MLP neurons of a small language model. Each row is named by its layer, matrix (gate and up: input weights) and neuron, and shows model dimensions 0-169. Each number is 128 + 32 x the weight over its row's rms, rounded and kept within 0 to 255. Numbers have three digits each. A neuron's up and down rows have the sign that makes its largest values positive.
After each neuron's rows is what it responds to, as a language model described it from the Wikipedia text at the highest values.

L8.gate163:140134056171102029115133103103124157103116111090110103107139132140122108103122134108128143078110113150141128166113097147151141101173106175157150086132132136069101144155126141158117105059133174165141160147109143164129160117081111103090112131166177153149118148136066122160102085207075119070203149178108124123111106137091134100119189120134092100105080144133113106108139162104108109058137126186109095098149135124105096068177173094155071138165140065138109135098170130078176101204126139089103088122132160085080131135
L8.up163:113132154100135170113144111121112132126116129163183131175159129170060164136121135132168127190128121104139108167156093126103208144108213166250157138120120170139102095078207095160152189120081065078145137150104135123123125083169097124119080163108132115107152129090201087121128147129132114137140098126098147110101150096127148112168110174115206146131149091138135131107075148075121123153154111075077146110100142135136100149071154095144151122127115148100136129095072150095132168088146103169046105143104091201078147106
Reporting verbs after a named source, like noted, announced, stated, found, that introduce a that-clause or quote; also month names and day numbers in dates.

L4.gate769:124115156156137129167103171097167135099140120176174123201125139124114142143097113092150159061100111128104167125160134133104169127164151135126140162152130115104138142138091077088140129108108164117180183102182124157155137142117108198162117151106071158124188113123120133156142167182153134130126104131064168158121121167126116121118107112114091115115115171136111137181133115104125105104093111102175086150165064126099132106102126155123146174077080118138157128133126125134090145053091119066101112096094114074133162126
L4.up769:081114145139147112126130085135132110070102121118151157135147163153153086120148110060191105106130093125099163158124115154093182163142137119136141208078200138082147106099105059123117152093184182089136112137144171082138136197093144125179179120132096097150118061117105146148161125143117177131174073140102183142144146160111148114112168140122085155110126124138150126116146139073117095072109113136154122107158159131151158165104154146154111157091115119106118111124139084112122162123089187070134139139151116153202137099
Possession and relation words joining a noun or clause to what follows, such as have/has/had (including perfect auxiliaries), with, and especially without.

L2.gate1272:099143061139112137141099089086137135077085121084122106135159138074099078107166111108112166158114130111168125074092092199097111049090141099132174127152142079142084105119188127135092150189067149121133110122104121146129110123134111147104110146080146135141201178144092158174150151112123115122108116129171151111159138144085092189121104141068127053069182086159188141131111166149127097166147122112151134093083168154168106098052187173168142144097048100129127092079155140116122109115141100132051110115135107128134151147
L2.up1272:091149218116168130154172123208091223150130163127134092123181155164128127119091171119125123128099109100137158104187101136105144175176112145100098126092120174097158136100118137176194071106111093085131176124146165064189157105141146135147136164126104115147104079150130168057085079131141175113103079118152071150120096197166139090146119117149139180171086150116091125144184141143100084140125106138119143095139193161084185097132148118115178143086206121116153161162126093111127149108113134134182084192104114106110133065
Single-digit numbers in sports results and statistics tables, such as scorelines (2-1, 0–2), goal tallies, squad numbers, and game records.

L4.gate713:096146202071144125122117115093100108088157100197156045142135121116144103169173085051174125141124152175141164183137095115125138094111075173100134151090096078133124096143127097065137119114113185122106137124127135080084134141157163118141143137122157093144139185118174178123094122147078196162139149111157156147143121095086122070110114147102150124117164107171147158110141094119141139111119139084125072109110099122091094119163110172101109091213126151069152186096121057106055164112119089164145141085170161167118048196
L4.up713:120093125131137139139125153100110126148166152209157150156094106090123147164205131178117112069125106131185167187102131132084151085084110133135134180108103121190122071101174111098091118096109152086156137085160145122159132161135159106146114152172129175125127070107170138145142124157168095092171156165119129132090182098071132136142136060171022101141148178116171138072130025111105111121124128131069056181170109173162158108117067173116155095141128112171081145147169095106109147120163153094162163070054152127114110217
Space or opening parenthesis right before a number expected next, especially the converted density value in infobox "Density: X/km² (Y/sq mi)" lines, plus table cells, stats, dates and route numbers.

L2.gate1250:156167180161075137157167112122134127135089124177080156117103153110167106154127088098071148127121108119154165108143110089137172179111148123157142130140127125218120121134137185169112144118106123119168173134104102141145117134132121125147127121186136157093117139145165129137098170110122055149140132079156131094083133119116118112145087109142144090142074102109111149137135092181132129171117113140128116076101094117193102205133064105144131150073079171123103135103134131101176137100173098103124094118118125184154111105
L2.up1250:147150169107100079117111101136158142177094134118110155113119147136036043196156133132151109154117080147111151139167167086109161201114123160134150107206141160178134108149155167132118129126101104107140113166128114146106090169137059106191137134131131096095131189069142131113163143127174131142096098106117084130096131125139141118156106145123166111138094173128142161176120099200104133197140118148121095089116101092186152086129177131126132110103094110121113098102082134129180116064160105168136097131144180174157174153
Nouns naming a person's office, rank or role, such as President, Captain, member, player or professor, in bios, infoboxes and tables.

L2.gate931:104161078175147134106154190090102143114145085089103095054154125182125193147053071138134149145149080133112131094126058172115117110079145114142093146109148092101080124143110119145150175132129158095116189109072155129122159125144078145129098149137062142128096111159128080134156158125125166153185113151152138100168108171131164129147088115129072141146156151124055119182136096129175097144080145153138135162102136175069112133135169161101088138105099223118123124149147164116189120123165153071122075138120083167159169154
L2.up931:135179140194136182113141109136141129131147155113080129165140140156118105135120173131147135160135120129095145082093129152141119146187157121091108129115136100140126072182137170136135133100208149136086155092156107165130123150025133133166150120147078094119137076144098105137111101186179124195165121126104163189129122146160071179133091052073100124186106139209078102174141070128133187140115129140162109124145113141050103171151125140148121149135146102098119100079145145115150165098119130083160104111134130136134078137
Mainly "other" (also "such") after "and", "with" or "along with", introducing further members of a group, as in "and other sources".

L2.gate537:144087163106167149094098098150077173130102158120104138061158116077137106135089133175117153097173137132165215119090065099140079112151154133140178140102104162103170139158119131166135148105145111143183175101128162141174134094105083120108058149099108168121129107131122140157157147123065183086142147101124120116141160162131139121144117195147125135141114096120082088120121079116139141104209113111080142114079111135063099077113152101134104149151154154089174163120190065076119060107110115166104074161086123176157117113
L2.up537:123167068117157117131087087101143187152067201146124135132111223078094198121150109148159100086169138083114128167131120105125095152154097155119117111125139085177146090166124133097075127136138085165153098091122068120128172142146137121137132123131134209174132144099167156137115111151086120135126089152136094111112082145150125121099123099079107141130122096122123165161145151163158147098146151102146107122185105170133133101131072144111108150122166054130112171100101137139162196171130137089117101131165153105142109142
Verbs reporting how a work or person was judged, often after a critic or publication name, such as praised, ranked, called, considered; weaker on numbers and pipes in table cells.

L8.gate599:138112148134143185133131089158203122080144186134141063166120137122066102173145146131084136123123135112089188130151101067139132124122102140175111187053130161169161171092162119102191138151111141095134138136154122146155220101164077109104200143098120111183162118087131123096166113120174120131126108095154112139174092155169120111131120125084124128108112132089111181175161157143211123111166175111161142123161144169047066060102109094113048119122169135156144117111137117160095133078139132123109166114138123158160091165
L8.up599:119107115155096179074150204083123090178107111019109120153089116112170027118184073084149162160150154140159123165152117150093149127142115108127107130090210198158178089125115127146182134116166120135163112127105142163121120124142142157136156176153134102100149130094086212146125117133115107166113119171083153107122190112140160121132172162125155019091176108175151086196119097089077055155090163135133105122129137104159125087096151201148152145153115132115089139109097062091163140141133056128123095153175144112088125137
Counts, ordinals and words like other, and after the or a possessive and before a noun (the five waqfs, California's 42nd), plus coordinate seconds digits.

L4.gate499:176124108109167109087145114092077086168125157099124127195088169114090157104135157158170173111153168093102086130073128056127115132125166201138126114156131134145137174070101148122169111122200144131127075112115157061177100109119111119135131101144152147159140118154145111109152122112129147180094175161134141075208130130140163064119110142133137149150136130134194105099172183148104123158161116156153146087177116165098150117093086079120104166093101092177129134116146162178096164127097145112112111114099165102144120113
L4.up499:099090122101187139136169083165144147129119177131148160193178164179106110069136116119098088134165079127135157142111095115104121137130146155120113138103125137108124102106163096096137125132117121146090103117149137085110128130099097081082103047077096145106152093119135250120115125146146120101033115137135123155110083122104187226144072212092148107129134151171088114120081175092154107093061130121165133192140112116101127138130134118153069116105151099202110099095092151143097072167199132111158159122112136080096117129
Generic nouns naming the article's creative work after the or his, such as show, song, movie, album, poem; also digits and dashes in score and stat tables.

L8.gate678:102116167178150109191087130045144143132133113127106098084143113088153097151115203088109097174123120130090176140169103154108131147114158120143109131137141135159178056128134088098110142140164147157159121100132173092124125117169087092081085119150156107112158043070111153114148115110120110130125080157130093084156116148095151144128098103081093117155119127151139072179096096193131069183126130120105104158108080111168150113109098119128105143170109144134135143105175206098095146099135112134181176164136111135150120197
L8.up678:072108090117133117118114152135139134135107170133128094145184118132170118111109213120166144168113162225129168148169100130191202130138127198163179164117148145125134163178144149164077102178143115083125142166119110098144135091144103191149148154099140144104101115110168093134137164171064081170160098171129136196128132072097116094094134081113127121137092109140141095083100173114100148120061112178091187123119169118152120151148170093155139128171176093114130113079152210117100114160102127159113082106062103139165084139
Head nouns right after "the" or "a" naming a role or entity, such as defendant, school, city; also "No." and "Player" table headers.

L2.gate453:136101143118174137161124145103156109082136079103063186147192108119166111152130130051125157170102142114172127140158094073114143141127118159180139138131140133133133163168187118128156128150107180122117138095107101115151138143099158150079062147152111071113152108128112115209153175169109093144103167090127102186126142150096105097151130176136101108118091083142130096181139189181190146152114051130158113110218141134090112172120064109158148169162151114105094049134147112062131105133125088109008128109139124126172137109
L2.up453:088163143100142113156105125104100129102196172144079093161142185163108100130149071124134119142146168118152096117111143111108143116122208177127131239148100134158116090132104157111164122094154221128108099122141154121086153179075081185143030101173141129171068174174145121111121120133148108158159130126081130160105148101079174144082086153095181101124161071137156078095116093100120139154139094132170149147144117111068132155154159144100125121127137104173121085072069127143154131122153156154111048162139155070140138164
Fires mainly on has, have, having, had as auxiliary or possessive verbs, e.g. "having been", "may have", "has skipped"; weaker on "54" in tables and on words like students, pupils.

L8.gate308:160113161119128179123088180095142145190148121153110207130131129136111065064093162122162098158207167104128151097110132170091163156124134111149151120117077101147138090158140155107198091147127131136113076142151110148117135126100096180126121124168118142066140181114095178156140095098101108111143090128127056092085160158084130130101133113078156142146151174129150109157129184135138070146141148101099143159109105158142111112127113182122177125074042109105107157096120107104100114134124175135154173090077121091118135148
L8.up308:099119179172129153118118115133116074109131107145050122175117205085064083149128105111136130127169136158169141115121180081133132130138078129124175116147080140119092151106126196119117131143129139116135100125212033136140134133134072167128130132105062096114082125093158095092152163143144151118174125132181093123097143110096121103142110178164171097107129156086114129094121149173220083161136106048166138147109128190130120111130161149107102134157123103112154092062118124151124147093118159127125134052137133100149171136
The space opening a cell in Wikipedia tables after a pipe or semicolon, often the final cell of a row, e.g. attendance, scores.

L2.gate838:145130158155057137141073108105130163156126140136106101182136098079125154170145087129159116120100152192110089141110133152105113128151137141123099174153198113132074135125111094092160082130210107086115050108064159128047160136131144178117174101140151109120064140146153076099182079118154120158136177147102147131123177115116176168142131085126092106121083146117120128143133099109195170157144099157142077092107138126144140144165137157083113120123155160193144117110123122150089164153096190149107141184169163141144179138
L2.up838:135135140123145173153135138147116083118172110124096151114168104085116124114090125172128129140093086105143174152144123127130025102121160117178098171140120068077132141102157145118187091119142124160137093146122138089078147159071140092179104094164131192109112130071163135142231065081157116059106096102120115182127124139093121120135135023122122156063135197058105148059162144162057163101190186150117101106239112117136177135088127093143167126122121110128125149163128124090122116190119146120091158141136151098103043111
Fires on the word "the" inside running text, mostly after prepositions or conjunctions, e.g. "due to the", "one of the", "and the".

L8.gate44:102129148194150092149159063110131150070164148130109140103082146115091097134092099139129150132145102119055128114064120141091084134181110169162180091149089154149148144104099126151157084137131047069120163181173144119137153158121104107080055151135102194052145158095130087152119154107165062079139162133159102034158117147085133172160160133143081022179121125119134152129157120111087085157147165175131103171153080139105186083081171139102115120095104079095127124142103150117104043132086141117108148079135086140119117132
L8.up44:110120175205102112158087174088177115158143112091166133155167148080146127162141176143147122114064208079115165092163187152104132150165138156171141145123091199131090129109124093135148125133115162118149107149111070036120109094139145133205164148110119084083105131104073184120159078141139162113174147204169160111107123077185181174104170070110148116155102131152133152110085133091155149099172101130127132170185122137099117147118144162116179159102179125123139102167107155117164218113107105158106142075093137133142067156
Fires on the word right after "of" or "of the" in a noun phrase, e.g. "of the song", "Player of the Year", "of the day".

L4.gate150:116094146106128122107169081111114119133182115088137096085154156106076121095101126135214189077181164145132195108154097120140153159114077123119135128109113122184155068134124128105175120145159118140121113126123136134103153117119072112136108146179126077078102202167136111101113152121118134063103090145109104134096166175161118134125125101088116039142080108091166131160138174163114093124133081109118171127032088149148071126144154155125047135159120114102148087122105139155142138157122174149229117137169183128108121087
L4.up150:147109076131125178250100170088161186133116119142072120166103118077117097143134146155115136185059130133138140161160103146144137154147124115089115087160152151097097095136199183109139208133094187137162194107145107113147123124105146108126107087091121084137081094122134131094101134194093102115094164128169117138117104099100142097133162114152178082068129071072138159165155103198139153148089096093159096130168160107185167115113128107148173140096101143149122126127173145144140158131106138014105104093129115119161137135
Nouns for roles or offices, often just before a person's name, such as president, manager, rector, commander; also sports table headers and terms like Player, Set, goal.

L8.gate967:116124102166111126164135123121124084141042127119124123144061107179175110102059180088105143119146126130125162101179134139196197124160124095101145159191130122140175146117103103085099098105140135140163109189116136125172171203115152150063110163140123086140181165093124183124188150126143066138153135113129119142183081135107118132121152151182144084060115094158164120067116117168167057142097158090109136111154161095101078089140118160082089165135101187135091096075101152144147074114147080133142112197153112066125147154
L8.up967:155106171035098120148105149145179162075135146155118089088160107178128160116114105150149097078160086110165156162107155090107091135140148175160077163171107102086146148167129098160124147118127154126138144130126079170127102104064172139118130122122118106140095112130105162163075146122106109117073075114076109086087129146098106153105096143153171123114170120109149131043114124185082110099076159120133097122175142104144089095152144133186097102114154159182053098113106133222109135083134088135081155120125148115114163177
Main verbs right after a sentence subject in biographies (He has, He holds, players received), plus prepositions and pieces of proper names (Vince Gill, Celtic Park).

L4.gate576:147109116127134198095131155162139142143142157117138105134099077141153118199146094061112154090116079140106143109123126131140177189113087166090142146115077134100168116150141189085116107074121135021120161104143126123184124184189081122145132165111100129107072126093135195117135134153121111134174105163137104126105153129164143087145131126137155105118127139180154089141093113124175137133157130119120097090141100126138124182119177175132110204154105184133166153146086143121125158080192095099119137123125168180131101167
L4.up576:094120104203057117134033166084160099128164101155104122137170149120162104200155137105110119104123120187105081074159150172177137143139066174122183081108102118089129103095133179097094116038128104165163144086139145138101113146167110197158092115130145099143105137120123112112133107171104151154118164188112064119092161093128178079199106137135120145110127124127129108126079124105133174156082150098154093081152155093154128154165102139133117124154138123092087099127141114159126177138094079082140073147159151124170129144
Mainly other and these referring to the rest of a set, as in one end to the other, each other, other myths; also of inside proper names (Association of) and name-final word pieces.

L8.gate904:053152121122144127122155087099133135179182115128077171144148123101076112159091098092179074147129096095121076101167117130126096105091115170126150098109110165090142139182152132174165105079139170201183118083157136168104154160156069135163114095160118064113127097078077115174116117121194172120112145150071081133116117110154193097152142161137146107143161077113124113090100087090132085110148101085121125167083143142137109163180147092082093141120083146177075183124162109149181114085191098133089126143163117124117133118
L8.up904:069098109090183152109096129166072092136185134098125087104141145080139103096102104133128142113160164195086177141163121094150106130113072120117098099097105149133116139122186154092151137146165144115114152105082152104122142064144103146118148149084100196087159132168149141148157126129180188125125095076188106156097081126103101185137107128132174116149128125126126077128142170181131167120148121116054091154137095112130148123091130089147147112086119058155180178143134124181115128102133115109141157142111130107069119174
Mostly prepositions (in, at, to, as) right after a place, team or person name, as in Connecticut in, Palace in, Puckett to; sometimes the next piece of a name or coordinate in tables.

L4.gate117:118121132100197149072113205102182165183071138162067125136133189160118146094121172111110096127215112103146141113187148144157154148130142169151107179117099148117127146099141136102174127132136154050097163131128145050145152153121127131103128124144134139122121124175098162106164141045157115159140167129136118163125079119211105132152107107080088104123138105103087132160143162132099079165225200132189124111159114166095118126128130065132157118083111107119149093135101146136112106110174185137153157078138172098102135141
L4.up117:084098114153072097144175109113110103129157130149123088182142118146122100102131162126152164156086140170123183062186159097142132120124100086138099092137101153056121180121123113214134110164164136173169160113124156173119123151147098187095112101174114112144066165196164187168141135106165086150180163098119150096139151130137136084112098198113151126153109117087107151182148119128162133133122091094143111070158141131120127131113056121133079149097140094105113142143148111111124096112096164151093215151102134144111113042
Digit tokens in sports results and statistics tables, most strongly the second score after a dash (1–0, 4-3), also table cells, percentages and dates.

L2.gate748:080162123190129089106115119138101136092105081167178070101124095120141140174158171180140116164086120122145072126121176143134180104101128149167166166159151134142152081191132105126121139151186103104098124081076126130078149109184136145114104082136142195129115141119103155123185029110140145159136135101103129149092120129120101130172137099079148088153089194130104127100148146118142126123109172133187083139074193114083119162176119151089175137104152118155187153104135107117095115183150092144092117183119133179176088095
L2.up748:136152076139155111143154105188125112153163145135117129120153222212152139158126107152166119112114126118106099157112109130040141046135112054156154159078104078132122129115161183114111076108144173079066155169062122114117151112157163107106169131094130140099121143078108080121120110099162172094100146173085163141143114093109060088100123205161120185072174105102147137145188132146125191121138089157137146153180093101174142134149130158115129111109159136106130104129124154116115127148058138088166116115183116136083204158
A bare space token right before a number, most strongly between latitude and longitude in decimal coordinates (46.25°N 119.90), also years, counts and table cells.

L4.gate635:089055164157082155105128099169139130181125180186172174127119045162070195091088103120135125071157044118102137159079118102180141128136145123124137100106123114144165147103139146109127157153135139123138115092126091107210099128137140128098148135137095090102163148151095131138101154100082118151143081104142072102176146166127131079153160145194130093142148124107157201062080075172153063153164119123169173154147140158160096098112180101143131119140064081159108103124097186161128083182166090155129146152176166133168062129
L4.up635:104102108188095129095158077182118171152142134145203109094112093115110129145153142131067177121143106072085170110189159081163153110158230161061120124194085129102145135114100123095118111133154084067145132144136057082187184080143144144154126167104129137156109096150098156131185145100144153070132111145105109144137159065114115051120117131215109111182143131116135166089145097146108113135185127108086124134140095176100107109129200113160144149136137163131161173121067151117121154146088114128120215138064159164154086137
The superscript opener after km or m in area and density units (km^2, m^2, W/m^2); weaker hits on h in transliterated names (Mhatre) and table decimals.

L8.gate382:140144146145116115177118167140130185113151147098144140141138163165105175108089118127141075086113160136109127119158145120106133180126140084122072140141098201111119187104142143171123120135121132112122109155148173118204130176131094138139163116168088151118116113135083142153122121129150091118088127108085048094122113139168167123168117099084095155134117097102132100143156119182133093138166112120152135085125145146108135114085163122090110169145114124082120156107090111194147044176099110194112134084178120106151156101
L8.up382:096191146088150174144034071149150135091094128083137097171106137123056208134114123061094139150124127054092123148148088134114161099140087150146134072148120114165112151082153102163077146111119203179141173085145144145114130166084158133083090123134142121091176073162175111102128150087150116087102095118054087120129128131112113074106138171152108167146177088112083128090181078112128032192129117095115101099110128119156153093120128151097120142116130104165106144107104101151139146105144097171139113123157111141139157089
Digits in sports results and statistics tables, e.g. final set scores (4–6) and goal columns; also prepositions in/at after nouns, and mid-word name pieces (K-oul-ibaly).

L4.gate230:083100096123130108122109111126099159111132142118143086120089124142131097146173131160120061103149126122128116130122115090139139105131107086164133101127112090099171164106169157153114203128112139108144121123182176111109159091152099092120128136080186186154161080083136075101094147120138147126093081152142117100116169111130193161102110119153166149157124123147097144080084122091140043151184126127113151126147127153115055150083083077191093181161178084127157172153112116099137140127152099110092137028111182161140136137
L4.up230:134102130162111146108192115107139169164141149079097091105142086142122151097143144129123083111156159099153127131110081141132157180131126152186142121096153167191152144087148115113156120150208099117118143147093172116152172116178168135115115147194132090064112129166117104137116099092125116128123112133125151114159118117061136105104171131110154097112100123137124150134196120155154100119183139130128173097151084117104091157064136116108123119152147126109108074098149110135159153086141152156061109180067105155184162132
Verbs reporting claims, beliefs or statements right after a subject, such as claimed, believed, said, noted; also wiki section-heading endings and percent signs.